{"d_mlp": 448, "norm_eps": 1e-05, "attn_scale": 0.177, "tie_embeddings": true, "init": "normal", "init_std_o": 0.0035, "lr": 0.00119, "final_lr_fraction": 0.1}
MLP neurons of a small language model. Each row is named by its layer, matrix (gate and up: input weights; down: output weights) and neuron, and shows model dimensions 48-303. Each number is 500 + 50 x the weight over its row's rms, rounded and kept within 0 to 999. Numbers have three digits each. A neuron's up and down rows have the sign that makes its largest values positive.
After each neuron's rows, "fires in" lists the words (lower case) most often at its 100 highest values on Wikipedia text that the model never trained on.

L5.gate411:456527514478551553492529502499483504424543495609556477573586462557586472565485459543495488531519478449391536431463500578478618481526411583521450548433516499502467594526443504509547560595447545498463465487545418485441577425550545493398497563362551520458381511496521529459481504494466509450392453492502440483547471554539571562543594508551496540427519519550518484525444489529404527420518436488516470526474488465549527482463417549501533623496449541451499496395490528472535564392475562568464527554525527398500467514595447559567537512576554461504596415501483525474504508496491431488486463577523471582554432500575476458520395515462422507488567451541377487442499453454488462497485512511481379529512448467525482543512430505518584474522499561556438488516520574479575446421547513
L5.up411:507606447512445554470452446476445479526704502441408478511470516471480425483523533520408472484560635580563527485457445491486475454568469481375424477525449476532455536482485487472465418447452509448461479382464507573429492483475507464516618518448445541524418500477443551567469499597521499553492463450502652548552416527533501538494448504483515517559528537543554522498463488519473409451556570539502480515526549459471558518471558496517516442484502547487488461471484519518576477594477515536442482554468490510560548539517459533505578561457537531547511585536485499415469506501418497529470553569544553437465525577539482553558505507519533581426521491493470437585609580487561548480477388508455531425505489507464479531504443539546453485498534580472462491623497525593503504452508522
L5.down411:404481574554492506521451406414491436427510462486500537554536457468477516538537431518533469529419431616558487418541409508433447456435443522503548467460486448434515481459532546504417465480507495452548439569449445385491506568489490541447530570451495497514495422446530455558497553546413476533533426484509438506451431523491434513455454495514560424548519467541495502465443560488567520455529587547459608467575546489512485427401489484501474518578409452492554415482454576532474417475477457576514469488483524513558500566522574519482542484526533482562475492606417466464452511507485467521447528497417480512578476524393412474601566508379538481544449455567469594486535526575486496488492511556469488480461458559466571455462484502465476415445573560460554448519500596669427457466481441
fires in: "since", "if", "as", "diffusion"

L2.gate196:488602523384518498535512481494510521487537451530429523489484514474536469524553549498496504484479570525537521380590495504524549481490558411486495527517501493537424487581497606438573617478519466563447519565536536447538558445485541519558508450341467493468467562504540498461519462461503419554543493470499476385481542514511517505544497535454490568575489537467548459433494617580491443562551508521529479505507529550532562484456516436478475497462457483458603588591538484528558462539421496525406550421495506593534455544518629547577497504553439462562504512556504508574475557555534473473418484531480549582522489585527454499532619580530459497465448481484464457534445505403487474527504450613499372513479497496463534513413555498529503522531482545452518469440443531531605461504501514
L2.up196:507493484470557572463454470509513511454534489423469447445514497560497543450425497519513440472460408484374483521496479438576390511400509444429558525436471459521524511477436379550513508509438519448507505456475486463393557414476502557521562405479494423542456479570402502564452477484418554518466460546507507505492585530455538569583448452530558485500451536583565556542500562475563590483432595541517415526546604499477515467424462559395561544570517482473467452465509552509440486530588512541586519481567427459543469503453471463500514586499468531519518557503526465639523450434550474573536448399564549571422493514406510508528536472605572488570465525495528494607599491450473637509495470563468537561415497560465473475542456472459576472506543478513560459577448421537546393427461537
L2.down196:559451538438530534496405477546447501498548406403535479510473444551414550521526512487491431533544422463466446477472461511489452457484426483477486494411528429405519498487341461535473528626478507511496520504431594520477507470496465493546489406555580522578524533512442468476379476541489532449476556434506504466478510551473519490427466474480567531605554516590474533412373573564532521469497544525469491480533519568505502506510527504554508498437483458562567527570467517513507512471585573602475509590558490412467435521425460393434479500533522513508495597449482456545472449532487525552488529394398475548527507438428525600532436477484480496387466449528458453439605477481497534568402454493545514502391467472553457590527482522534545458489556526548507430556451473491482421464526482
fires in: "film", "director", "production", "producer"

L3.gate290:463447551479471535483519541521440581477457431514384501550520506523551461465437570440510473491491480543548552509549490530522554552538370486421500541594522464497520635544559496522525478488479461489463553490458498522449519495519502564552469515430556405452481543495505557502567556515577566449496447506516513539524493586403471470465566527423539450531496439467387509428479536437529402503495529560436450452425407518514544506427452539452417573523479560396569553500502384451483488464512504476569498552568472486502501514460457524515568531405487541491523492471553515501537564510456481504505513577481477489502517574508533559560529466532564511463553503539522563426438426500480417565506520529541428517545420466581453407442541542580585533494430457496463613493528537553530583529565556
L3.up290:455509408485474552554488447541493522565593535463399590523545514491570463503418360566530453452544491477445541469445427553569528556508534576492492532456431547480394496513478559439468492495450475455513479474587467497505471432528486475509552467626410504484508406468501565517456409564545465469508453540492486447500415494461443473553477496489540435469568495524471510543506546558450475499504468473516497588499482493430567504469492444552492487505493460501519489581481489525586521513404580572554489513464518489477427495488456423499422535524416425373495388525463497557406445469453672540374515535491423502491568512494510505478401568399445490596425384440466574530470483548462462498520465412584460445515535504481476494553468530503378507547583526569476544588470474553494473399581547
L3.down290:530514563430507534425532511593523470572553538460545469527564435449540432431557457531434595476496446493425387499554483542575525444594526503502565545597464450554570553528466539459471473446517519601496607443495535555590487497587438442570441501493469423481557520559532537546492558475459430520501439498509454463511551466385475465493460450555418589498577448521667539490553564551518581505462565541514580527495580520433430561551442523453544520441461455425507516562492546495453501602440514492470504429545456439529486510476468489483444448460436480571536506593475449456536501508544598544514535486523509479473410497568523465409455464457518465560543516528528479532505618407482539476479456561510471580528542450428547482519578469546560453565524598547528473501559465480584563526512504
fires in: "as", "apps", "horváth"

L2.gate323:446583571552494522375496509506502553505544554597424531425406515473486580514475460555446584508478576481447541484446526495540506553512459595496479523470487466552457536510572496482424510441521566573566417524468500497450511551463477467533534504461449479490571544570552587549506505553452574550406555463531510533620464450494544478499484471503515465548422487556471522502570492495525438617493507511504473569457530555624497379593490525456589485485443435536522507487380508513534576556519460458503428509568584434532520586531468466537540424567418502517569468560509493569425483508448569545536476566505498462536510551427472440433460483573606434506431502631532550412472557465392521497481549469586562468514490516467538510430499477507536547527519496563450449532518521529514538609592473
L2.up323:548642466559400519568527489442583546486453532490503459444490416494519497465572545543479495579478529517486524501516513535500518469393525476523516509511505527508440461526405494509506516469461489458490503477460544503528391511477550605382471504550490463429472491465552514529546584446452565480460494553438422514402503463503496495589500498491443486519488491576513538543483493548405554458450485554404450542543495480518497409480502572450474492506375441480474487485483487532505503520438519430489488510485402413473553566424516434434592493536507410558480588524425467534458491420478531454460472510460531452561542505488476541543418516464475456476481547588505432381500489423569440444563456437568434558411566554574529528441566539425474492481542445506547544530519374508579467468457536
L2.down323:521464485503404416482475462537501439424510407448426438575525585562514422527436461444417562511556516549419606463604426461457488541528425431501460516492508541537522523506514493497493523455439520500516540492544440533512478410546504508482453404490532545501465537465571522509538556459496534481440484444468524496489411446412547443575440520551509464508479504504491528451616532477549441464505601536623598443448472478443466404484474574485583565581464568578485501568451416479398482417529453492503516533492547447506517361447437429518479434468516525519506451439491549503529541543447623562456548558521465576543525490543614507525470361535473435507451437505450452549504499517417430474494564655448436493555534436503419551495479539476508554430450408455579512572489565510485553498566523
fires in: "5", "3", "10", "9", "3rd"

L5.gate236:465417495475557417468461448493595481463552532480573477635495410561473542479460507492458417470546520507497567480544449491501576492422535626568464458601534461532529498403511599562374583477512468481463513417512483519418491495571515457443471531530572460577429518586472489489581515472520548493444482496522482547464559428487405514490517528479569476538570465565459502517465445446530460474472466466450449551506419462515537488534421520482459502464499461442420477508518514480550436472473492547576420575545513507443393486415512535549562483592527490512530559422504386523417469505467569577493487443397547569430505512469552421468519510419473517498486508548443452508554566491540615503428546536492469479514493469505506575473454415598529425522512461567402451542499528502541453530453555
L5.up236:526543441532578455567496481449501451533475432454436488587470556535497557455462471526535476514456434549575538461566538499483553474444510587470406485498483553486498495479533473542509488448478511513466515523498453466541569470488503448445445427582528468510621430498477485505548489437497462563605459460517572525459463445605558517530510527516415456402560515436582573498567475481480458587532413480475526472519496518511449492403561550486507624589486526532544515605576564482550510488496433525397495415429492493547383466531390432445511432532485450488430575441440411548526487490519475536469462446572541507500514545363570521463467532525417514446522649547501516454554580451522440453454484461446454591493546568497485518464406409506503539418464576468543473457545487507350542461511457
L5.down236:567534510588536502457464560493455487564476586510512467504510559580540560593495529525530534475466432429428465469508440480395551460472441494472474434483478564577477540470489566467416570420449512590607520409517624529587522514564492473443521557476453536503484446511543566419513452528487512433472520534473613528559547459437518401526599472496636419579506529557476480443538538408539539523579515471540426572454477578451599595533468474524433443595517555482503538380548523407535513504423508587487527465549541495483533524400427504533535416548482512471441468520567521481409498426496567522524460476417541447521495465510489427488485470474603388573418537552435462480457522515520464450460478457520552533526530482560516533460523472474431524475426543484473464593373515449556491447418535
fires in: "up", "by", "from", "upcoming", "country", "march"

L11.gate322:475461533618484492502518507515573489445446455489512465501464420589512510481492561537437512425487498529442426377479489551606453393537392401480497556551518469519560503597513509464519495520505491393432544510582474590500498541517430383542482510450525501451516591533423537492465457485558509421491462585461449404512532582494430428465471431467428466467516535545516500516536543439448455558443434460465512459449513465403590415480450602432471551481495439492555538512437518345506526463592417528521471540469445561408547556532482445466505538524454547459365572581535460502543572484427475480524493526489549513442513584550501543535522605545460465491538463523514529514501371501480505512602540548477480439488537475475545517515506578539500487551437504514469515489443477532518591462506570
L11.up322:490549580508568490523456593453512523467457458456489468605456411517562470471492482487530558505490490402482425500504548439450510604476449436618520454481547478514479512519393549547582584443447427456504496433458533513517472482520454519511507530503489491480512546512528519403517561391459524441553506653465517433562495558495464475425491548553485506480408497523546466603553509542521476479514527561478444543516437524504580496507475549539413476541458417452537579459512467574531487540509514529533550578528549423533474517570549465452496424451452485471547574336430460476521542453551424466467553549407480426596538508546464492532513517534473527493448526484564487543572507528534554413595468480450531438506468524497444481586511535549528525542556531404417421557500503472388571481467537
L11.down322:469493509540442471395541563474493467451522513489525376443445448556494509548575479551490443487505587498477478537535460489558409408520461501442485559523480491515439450523491401444545442486506454501497529532521565474540531510439518513575477514469482497495531510544471539555548518456485469562503532534482483441498501498479409587578498543445433423415507579539371537519479571574481537530491393421462512498489461545435474556566543458453510537510535496444466577437504537428489489471518543375484506437447475444408487473493504385567478555513423400426453508564533470492501582490391477433488553573546399525526479487464480549537539554438422433429534481563513530475469374525501394512570473534518530454496487490492492462523541563586484383487556503529410546602446512527543458510467522
fires in: "as", "the", "became", "become"

L12.gate188:478489498496574485468710500510536497583543494500444490559493612480447482511522463577444447508457487559510428491521490447487407439399487490543545554470484520492492461466566477526548527494581456479514394502548478413475465547586471391496527560640478518455517536549400469491495524418518607571486539507484547558508540451536447431532540521535547449458505534456492471438513496499488562517579442512489573467585505601545513559493568397548499465487489466448527463490487482530525464561463470521525583553513504484486532557538437498476567513449598485466440491509525554565486515574523469417554504475538536403595556497482518514543502529484470639530456456478488451491428441511558470500575473447537450498574566525501461571511489529555555477454527535425458561457522455569459449466482385
L12.up188:478474553456393538521465553507508429507521493438485539463460440506392472433519389484529581512456586549389489491488525546514443483531452534528523559591513479512489513423574491485599528585490559537497471534567584448502522489441481454475522483550588494459462522530490451428436462566460527396487489568528516591543477517528390521542393460464451472510536534529431463495514500577437503542437459433605425474454466490504549473501516460462569540493522429559486496467475459534550479517489608437388558501562412416477555356452510493516557463489452406480449545469509446494424553493507489431526558550544449450448511526462455463492386442467513558436469488548514524549533462503586470428490534597498484513531450485475453457518556409574478612428434437515497424571502574523477490499491460
L12.down188:462554506519481475505469538520508556530500502473492482497529740452514500566543530536431560523501457484516545516526560528523492527558499470518492465466457431448516552481426476472504491507469485507511415498470437572486455475537494508505479511484529578395567508495576470462529503520503470362555424433528407487527506559468553450433493478453537559478472467561511437527552415535484390414464537487473495430472637532423575520621401587491420458561530479496527474529585497511466489484556434501466399464546560550562474535538487265532406544554404501525555509485494558482475560527611567604461564460548505561484527533520441488432581457499508477499538558463482575531624544559442503569523551507488433447552468437457491448434521437489413555548464497499515473509480489429502579491486491
fires in: "to", "at", "only"

L10.gate267:527581556467518449491512521431558491471472590496510552532479446546608538513491526545482535483553516472505498510537549395482483439527434535530492523459396448458371558549416439445555514443461532536517547421496492550492515481446504447438513569471450519570479406583440486451499546493476454582574498422550494570521491521506561546510475528588529545520479511483501652553606382398502473489502498531551533541413469592559566535507517482552565469554513481407541479467505481520435467602466465486471467519468459496439535515455493449552544555464503574460438513411480518459462509497480514505474542465563481518584396473483496535537481387497556547475530455610515547526482534473460521451509533514438561518503432473453416515539415432533484502441547412554386516540531491473551508456501516
L10.up267:480505518483572483540565534483443565453478547559453491519473454455476504408510463451439543530511456511530517482563480567532570493558561504550503487505481535529402478418515565401469423518494486447450488525574519477522576494453496456564439563455609554504524502539590534464507479483498570615449398511420436413453485482484518567456536586531382577558650549612536477579470469455524400492479438466477558631551488520565468377592436495455560588485453483481562494592424529553496521636566533495478441471433489550492603467543491390514483413423452514530523456507470576519490522512424585556516492535412556499475573498467458456487477615509450503463489497548485419577428495505478437477569548489495516620446540507561511493578500549499458468462458525520483490460516470486503498427445483
L10.down267:451382510493527462493523521501467519561421556472549570532472508467396373460517475442456581503416551508488495460442470552532456538485599620474474512585497430590484511509521454397534470449582509414487465464508440455539471396471489531555498426492457484477480514533628462437491520462473546442531480520419583492512424528511485452423512498523483496589463463464508486457489490436549581509459508457508537628504542453370494484532456508455556512551520497517478442501470483442487554492436461493564541394466440622500606524516467510438486528494515526419520447506526524396504400508486458494565456481481469549481526582440507535537496581500499446480445510525451493481426472474464493519415567594518440607556510487515535495513535478483412438476499527385489467482442481569441482475520515
fires in: "two", "some", "following", "any", "these", "certain"

L3.gate169:517489588526477495438585586487456475542494440459457474505527532444400485577580559527473508562489511542402494496485517469514519493439518467458545427552501460423536449490478460432528539442546587538472589478515538443497538473487563489449537547434443509495480513480510502477515484439452563496535388494488532529494504387472516428524446578501437419404431448446448415595464505450454535444480555537604496528523466477587426449499480475505532518403443521547434583490514547436422394458554480514544482525434495561504451576429588493546496441489494516539428646456519518450533454619554488481515582551478451579473510489595480552555473576501485519438584537588585582464456400521444506559458514532485601480497533498537540472421521480499562556488451525415506521538514471475624551449494537
L3.up169:561541529572441586469516451499515550515522507476429487546553481490490409493468522513510478555463560526474561418459518475597476497523443486440478483545482459426517529451511550438569477474474441567468419501573542501465556517510530552513569524533512505551491631431542474621525457572515531537530460427419489541396475468554421468560424467481464460463411439494515532521490397468480530610376578526436548526443502536472534547512461471419504448486497495514585463605473487628556535555537508510547461442445531576429428492543500497518590547511431572443454466366390509458465438544569453510592498448466505471487532354399581467473476555513549478413508564461558514506503552527474474540462488537523478542454554578453452423491491594533569596525506460464543571556486515477570501518467590
L3.down169:448543577550453490466474538525496482515513571511492519547572499498552483575458504503451466504483533507476434495426569481481495500378493477469467453537487410484499470440524460498523531573455444532469493402548469557514419545518509546494533520477521486499508598511474440454531472452534530483547498466521522491522480490475508473456444496503666521468552439447425460493562520401475412462383492434526482531416515478447497505421372444499540461591544443555506527570428456411529385542437437481474501525460590496512492445495448463563554430472471418415534495441514475499528588494625508390487489550438448454589473479490571509507525448496559447444444601547543383564535505457384493504582484492450499522439502457443579469589490493431487591532610492494521537481530495483475512538478507
fires in: "c", "bibescu", "casa"

L10.gate108:506415487469530495504491522515461505504516514496582505481512524521490465490493550516551571445399411557540516480575604483486528543469500570464541581490503469496496533489445540522495509546451487489522427549544476457497572488414473551502474486616542562481664514466505502478486491504403478472533431496574623499428549542569455519496528497445516520493501480498503455532536544506538427580530499545523483638504481374507609569471559489529478503454556560489716656518477459472437437406615493517556536557438453495473561525473536551461473501502491564485499523525513594557462607450567463458414486452557451420538582487437550484411552494406420523434560483521430532505515486436592555484457426533541500461488471548478478527543545467559539514564472529470521557547455492566551560511513480
L10.up108:488551475579429510438517452500488485575506551533607535515421458565538454496449457532450405551445586568431517482378512555473463514499459519529471474476474475512560399470425444431481523509433511467339480522519509469464655435549519407433544486587489519545549538506486516574509466440476499535510464476467501515453512546472486541532465462519535455509441501468506471450526460564435575468534527438513592503452522549368486514527437557397553428572618487556481478481502500489458463502524473518478580530567462518427456538577548470521502461503551504472457460526479482590485507426512484504489546584401444580470563482492482500506593519462521493453449523489481448491612509479375495517507439542544581407497466520477529475419446463515564453481481486598500518529457534582433459571422367
L10.down108:439427527486563592556468492513522453419521434519524512477536397413558539556533544486461547626551504513413530526449527565477451432478424516542514454538473493547516479450500518474489483475490431566545520512529569496516590640506585598462463556455452488419425467544508450513539552477504510405476548498433623470449508471485409415507598437548517483407501473506449475529518511573458507600501507425541498516593563507509451529579577479494451509469514437520506583491516519425484482499484572445483456423468424475495484518512509347541585516573536565517510529519456465463521493456458470510421565488497563469514554589469479501536421553531500506532468488525403472502479513514504549614405453507495460428568576431431571502453434525561525557524528443453378543493439604462453441486575462
fires in: "a", "young"

L11.gate225:479464515498523550524385481571615530489452570523468467548483472508534459597556578568528525442481575387459466505503505409439550499475452578565518433523418572517514489476425541523547420548528492567500480412411430530438472522517527374553579503494492419514490531488466454577468489554525567442619530519513535416514526469519413485470451536485484494477512566453454409603529497455428456480474472507513586446550444454572430479505515542542518541575474423535469515474569488477444546534468486573584541530516568493505599511513498541510553605527427500443450479423443425481506506475498354484474597477544525558571436575546523570437430595465480538549508501477489511539484451499538519487543489513478560383525543467508491489517507514509470467524489485521384550481496530530586549470576419
L11.up225:539496435527509462490489462373511623567468570383495524373382488454471498475491419439429502485583447538400485455525490485484524482526428406548523412526583454475491493473560539370462518521506532522548492436485432506527545574503484526386562512499493523587470542480583489452455514481554492512558498468476472543564417536529458515515495389489498507466529477512492555414588475423503538536569523495531502473484555501620524613496596517504511526522432598444539553464521465452561399528523495430440580500430516498461444405505526538573479534588495457524516483452465464517523462418458517492461480475462551508531425498523435503474484504484566435470490615538451535504452562508617525425447456580462462494475504495555537552530483537537577578497498439451529463417461447514504465473436447
L11.down225:528499467551528567434629496505500459620472535390467544475500554538587483432553482413553518553462515490500506561505443450508499532453495494546439387451496516442531454502488553471462507422511432486567496517555502574538480553582434543520584469568508627502583469510595545488538543557453572515566559437522483553503498479512482446544460528507387552485572486554557404589446523513532504574538466505484556489459503528528509475520522539502494569444544506473467554542522461467466455513485429525408608509584593452463377525460400460517503472579544486522526503536538505461451556416451461517555563524476536514482438431442443540515640583455609455468482492416513456510453517475530560476448531420503514489592543569508492474446462506392399526465492476513522581434526488534583501398548507
fires in: "to", "would", "should"

L9.gate12:475505505569516523457509584492585580488538448515461582537521513463430447504459581513546506453497512410440364499495501504481540571444535502548476562513463526470487486456522477509500511490446440452533508492471571504485560576452490479641523555555537461533524509555528518422526598525413462545524497439522558552547533549442539463457486390457368455484512501517514472463570520429543530461513507473493437607434532560529572417504616445478550487524436515480548458486492486423630386596497477485509458441454528500577324461467456482511533589596438498512510484474437508514414495493502416598431507460524535473488570544380530454452545531471455476482428458488352524488603441474555510533553506490561508504473498488462450440513460548610528521557452531567558497529457422512444511465570512
L9.up12:568403437524483511479562436414511536584550450590397392523492504512498489451561405449451385547488571487410494474532523462528558566346488493497432527466468429561511555461520468573540567541513548457578476485385527525500483513529586532542528519500507563451591465492399511540522482437427564553444492383473509463538465467427509477460509447480512521495521455524485470524580475521563592487521530581468436459522489574479459541570456548465516404523510528454440423469404527513605555542499537530562529489518503429524464509503537409475526490396542588495497456516495561445466571507400449421448499355500447454531534482550533527472543503501379555554535484505463439499528434497541485505520508512507519531487585468502405489419504386585501542491466478527484520517442455543494476479505495
L9.down12:527480640561417575502510517511506573570456538601565478507429608451541483419435454557522481528423492517506465527472540536417528512520415482529409512509422565556563522489510434410524417515468436370522480495526528521607485546503473521474600540412519418488536483500454521407546492516481485495504549484528505541486493554529458455479524488410490437460511509584585471624503504578486524601446421509540515543405480496456506438477523487380447546541527558397500443403507518500557506558520421535540491490473452531493374512508539452507504482521452457486431467443513444522447511454469454463414419436455504488506476510524534455511389512611485449470464550499472515492550493572569520546471600474469474564444543560557452470533523424523507428491511459513590506499510447441463523568461449
fires in: "the", "a", "of"

L2.gate312:472545528489561457509561537464574511456463487388416494485495546525510480424500483537554518468578493492617480532485511544454453578447492536542451509456526488469485488523476466501469527506512452482444519536469611486561494500486649476399506513491446447478545589413521466479446443413515541577505517509474475466548440507506508593526541446429433488423516489481454444579488545607509519513554464480595420468502416546559518468495444549537491535526491477517476524537487482445477493517481502442523520556398550484555455424460578477450498480445543504445505486521485584502395543483569491471531600478627510390472520402486489497511461505517547403548545482500537521488416429500533555458574482568410519360410423539417537574384477567467467485593474472451461494476479494435518488577469522
L2.up312:465417522545472511529542562603511453427450502487491507499460401516476502502580511512477505514510454491559495522552526574602474493471491468499442508462542460620348568523444466541414526481530540522546484504469477611536510529480495451544474516429476466563533474443540446451474477502483488375528486529460453496502450508428485515448476517441484504431514470488475521520597467530489573547510618380448434494482518492643456533468558459550515568467479484516439510463429445491471478543464468452577532514509502553380487532530549396503434506458499432464525544496501519505482467467414456470382612589493599523449427524478478532390528445454480531526416463563485469533596601489642599541521485583482539499468486482508566599493502548478502494562511441531540571510422496517516543644546468
L2.down312:461451351477453516578533439554551447493452509449454442489482586458554483533490384508447601574421473525489478461469543495494492577471457591534420557415496507555507469660409429493424526470580511429491436539401572545473526586408521448546449530470554534573527594519564457408486475494424479523499486523471435509362509508549548502468480439576530504459493509521545461526476469540500491495554541433578509491517529559523596423465595544474504537468461497445481559550470529562501554514605522430563568470480504487502559543462499423538425501467549478433487532473546547499439426537496457419454587470531607436558502529499424512463466476471501486566562496560444577540536562629476529516541481476536538478461572588460460511513492557515548519540481554512472498508480541478484458557553487
fires in: "battle", "fought", "division", "service", "siege", "offensive"

L2.gate281:466511545520524414527507612502523514627560585475464449497545444508510567420414496541518528456419515438542439490515571488501558532464520542531520500505504509478396564538503483476523482496455484429592443390510431426436545604446426458600515428412481494474476497552508540536507437489464530490511495494387516558453540547505526491508508495529481465516501435482434437417454571460523428449529527449403507449493442405441469442523459544407474459523432518397481544437533487556426487505455477532518499506551480578461524416539540424489441555535532412442482577605441402532481583571515417474630580553468467492391493564479559510554495545496474482468508484561505512478426508485504403498441474456510449567522509540501469438534426560430437544537537448490548490514590569542506528502410469
L2.up281:503565530480542433633445534409615489517475550549497541535432492409483492525503476501438590447446483490477513558527513465547528550550495603459521546511496483532499504505503528451557436500435579438546485426489419477511601483520486523528493477585513497480498511503431591477530488547439542484492516447541455508423487473472474489493560618526588503466443514553500540418643545452367516437477423453528544623466433526471540532422496521470520526493518537501547481486500612487569564456523505506527531535474494464415533498520578441433497443635521506411514458524546530475468467499523444494504629559535467456457443562572448597527493497428488533529634546458458540522510439555547436490417542445433458521588480504445597526550437511506499561439607518530554443533494511506498533441431505
L2.down281:562557544510499496570463454432586553437522540460570532551474518437466562420592492427462578461459537483485443484484475435444554570554469505422535518506497582498470504518461499482492389575386522453574473358503520476500472488586583447478439492595511380471370583450432548449548517473496534542530569531520383519562483483536486487474383489568479444497534531590479597456491555590481508445479412537542481599458522434468480556532456572472522535443488495442480467471523559453522522570498484451535489511457476488461526533509480435448554534504468528403558500471457476495479486509556364396448528493452470464512474498604570547458530517433532495394511484425504582410566481548449496402510505451528463451512468503506630497465486538445495515417582537510485535603557420548522443431473633
fires in: "as", "benito", "benesi", "anne", "al"

L10.gate166:500403461434525491462460519468479476484507480581560478520449585450473528578410461503530448495498460471455512495576492468521435509479463432515571442525540542473389538567572386638506502548559502548520517490536536540460378529503382500585500515446552455563451508427501405462542526554481543478468524533486527497474570566532468406416584560528503546421560612534564518537543565433437518555569523458485523517434554424409527483562594557479480555445528570436446509554445456480563437496599539553557450440514431406467509493510538515477493453524460476428532446461503525426478513565478551496562469565453408460393419505450399467424495482559473566574577573475469540557461489421534522494467548414376444530502574537518464473511456462570456463429494505592450496516518512534488583544568521
L10.up166:450505470397386388472488471437478528461492522473538483461425557545557465503473445525576422496555506550513552462519525494480552461560505553482472493443589523419502516557589544401456530524522462609423594602435537458510436439519476518484527503544551543449573490487510434540472559535488608514469559595450468447470459590520522523440469479532537501547487597518534495445501513451555508474489488487425568450477548451504482558541518568536492531510455456505496501503519505481522489479535482572512503601447557509459472513542511655500522475446488480484410543504528434448445464488513552503527515596416543585520547576498528532593398484473467477576483479464617439407525474422431627466585421529503530518389452435445437449373471495575579392603478517587532454462455509476551529548565536
L10.down166:478482524458534527458504454440534412449603472514532579456540552572487547422490512484457458482591413494524466453422526394414508532456460415475499445552416473438421584555501546446464504581517439491540500455426564425542466558539402532470461463488477547518412519542518467558462531496518518495529458538559515502545473519449486552459395533458509445384507480510514463403525418450523411498588541505431493520543472576506561520577529554505577450498428473437479509486615508527478532462536465485540489474544576530476474507549670442387520554521511474519504454592418483427584464380562507599442515486505478490559556590428529554431478420490503509571491544555564589407510500554461440528500525556526384519461557499470537499416533435519523450505543535484479493519413518585472427499522514
fires in: "in", "july", "of", "january", "april"

L10.gate310:463499524502529496536504490454542559455548522551514449540444485547482524506458501510551640595468572512549535521526486468454468510582397488560526568471560479502569491476452517535525434603463526517460493556604493486503566512617476491514482537490476463481456536461420449440414555490484437474557549471471519588542495501504554599534500499497471604462532567543409474487411579520606604567469532572395437464511479510530549520575513437550564522499536446537422437542503430583567398551464451466482454473444497568553575514446511564502477504455532475582436513409490529573486560473563492506513428512480521508483512482438428487456433539545402502611551521467586576482492567558508519482444542490537457531437478481493606480405457440516493446467520488473492480558506514496378443529549557
L10.up310:576472563481395415428484475543557531481475466425505561568447574552502466541458479547487526458553458427481498454462473504516464520508482431488536485467525469484525562528581528529433510431516554482454489572555481449402552514550525526475521498527459522454541539473508507436479443578517494522625459464475406451433504531462585533473536430548528363516529639501530555534459467465505536444456530454420513479534471467467488459436477459499416393480512585420494567540513509453484513541376476455436544398521491449475472509568513657587507457525521434467491508537527594618461431448601498570484508453575542474511444564585421486560496534450530459459464426485480421473487548465467480536501566560569463489463467477512410488489449510546440508446443588505541489540498579495545507518483509
L10.down310:487454587470546536510513361483488508419614462466498475392568630539406575488577498436535519501391462523435474438425524470589479495520513586376501432421548494484524591459536571434455540490590473500487511540471573479467548530501433534553421409547465515516491470513509484493538444470460465442551501496466487477461560519570500487504516500474479494532556478530511491460449556401492485548578561436451495540547517475488475511663519513481492536562522467447492542476462533486490499495479513477495522483488475454510572392476557505461504522574525602425423436602469447503502458631515523522568415475485561526454464530509557490540501477478433521411493478442490410496536461412490437503439469532437580452547523375478400407458451541550491441533536489420531438449469530460510405552337492
fires in: "of", "to", "on", "in"

L2.gate109:475597515476558473555490516531567481534457500579431464495513598489503472549587482563537549499555579546513489412473541487407475573481525627378464460438505563487480496485505504451500503490622455440495618623528534432610554520565479352460403518494486477504547476526491542565530495591519450471614472539459512481547458476580553586553506554508526521535572497453519627561561461465486483471417511575494502515508497560589570516549496486557534506425551481425385496516561517474598402464475490469500549552439532500471553524479500426494463471425507442450453508492482569560472559409486575534544460450508470469543468626540412527496501612487480516551435554433552452494518475500503470449446480492513471570553548570500585546431618531505487442514520553546500549491486399525499531451470484
L2.up109:528465549477468480471478536435496464520583520471546467500457398463613508448484532496539539523529453628533479567574448506479491590529524502526572530431591406493424530507500543512494579542423449504377583477504455527465477507432454495470432473421486404481450458545464521432368474432492517531405478486536473459526530551543462510557509533560523461512468571497488529571530528431608479524518543417484530521434579508490472461477435594440461528630543516547489560495526476575485535533470570519482456562610563510482471552552548664490444541478512502539505531483495472533526370524523588490491498480406460462448419604561510516579597556435524446499604475496479513563518524504438525425532568465523560510442499502494561431464522538474525471558485540518422565552552549501596481552581507
L2.down109:544521506555457525514518440452449487501509518595531411504528489516502519465448371504529534504468409475458521463569480495473554429588494547579415479436468549538450534511450511408573565487430508452464468499361459441490510415523443486513483446501606439558509464550558467411565480538565506437449502492450441484502540474440510600459486498583582540546428551378490420527513507481484450518588518466474465546418471591522538465597403463608528407543404492525576524517394452407535587518508540515516434501532532556505487408533502444422532467532501589518541575457443392516465463505437533544504568510464503499532471478540452472489437415577487488475464502513532568534466506492526449474491502541456530464538523522521489430569496453451483498470427547478423458514529517501635502460433592
fires in: "march", "july", "december", "august", "january", "16"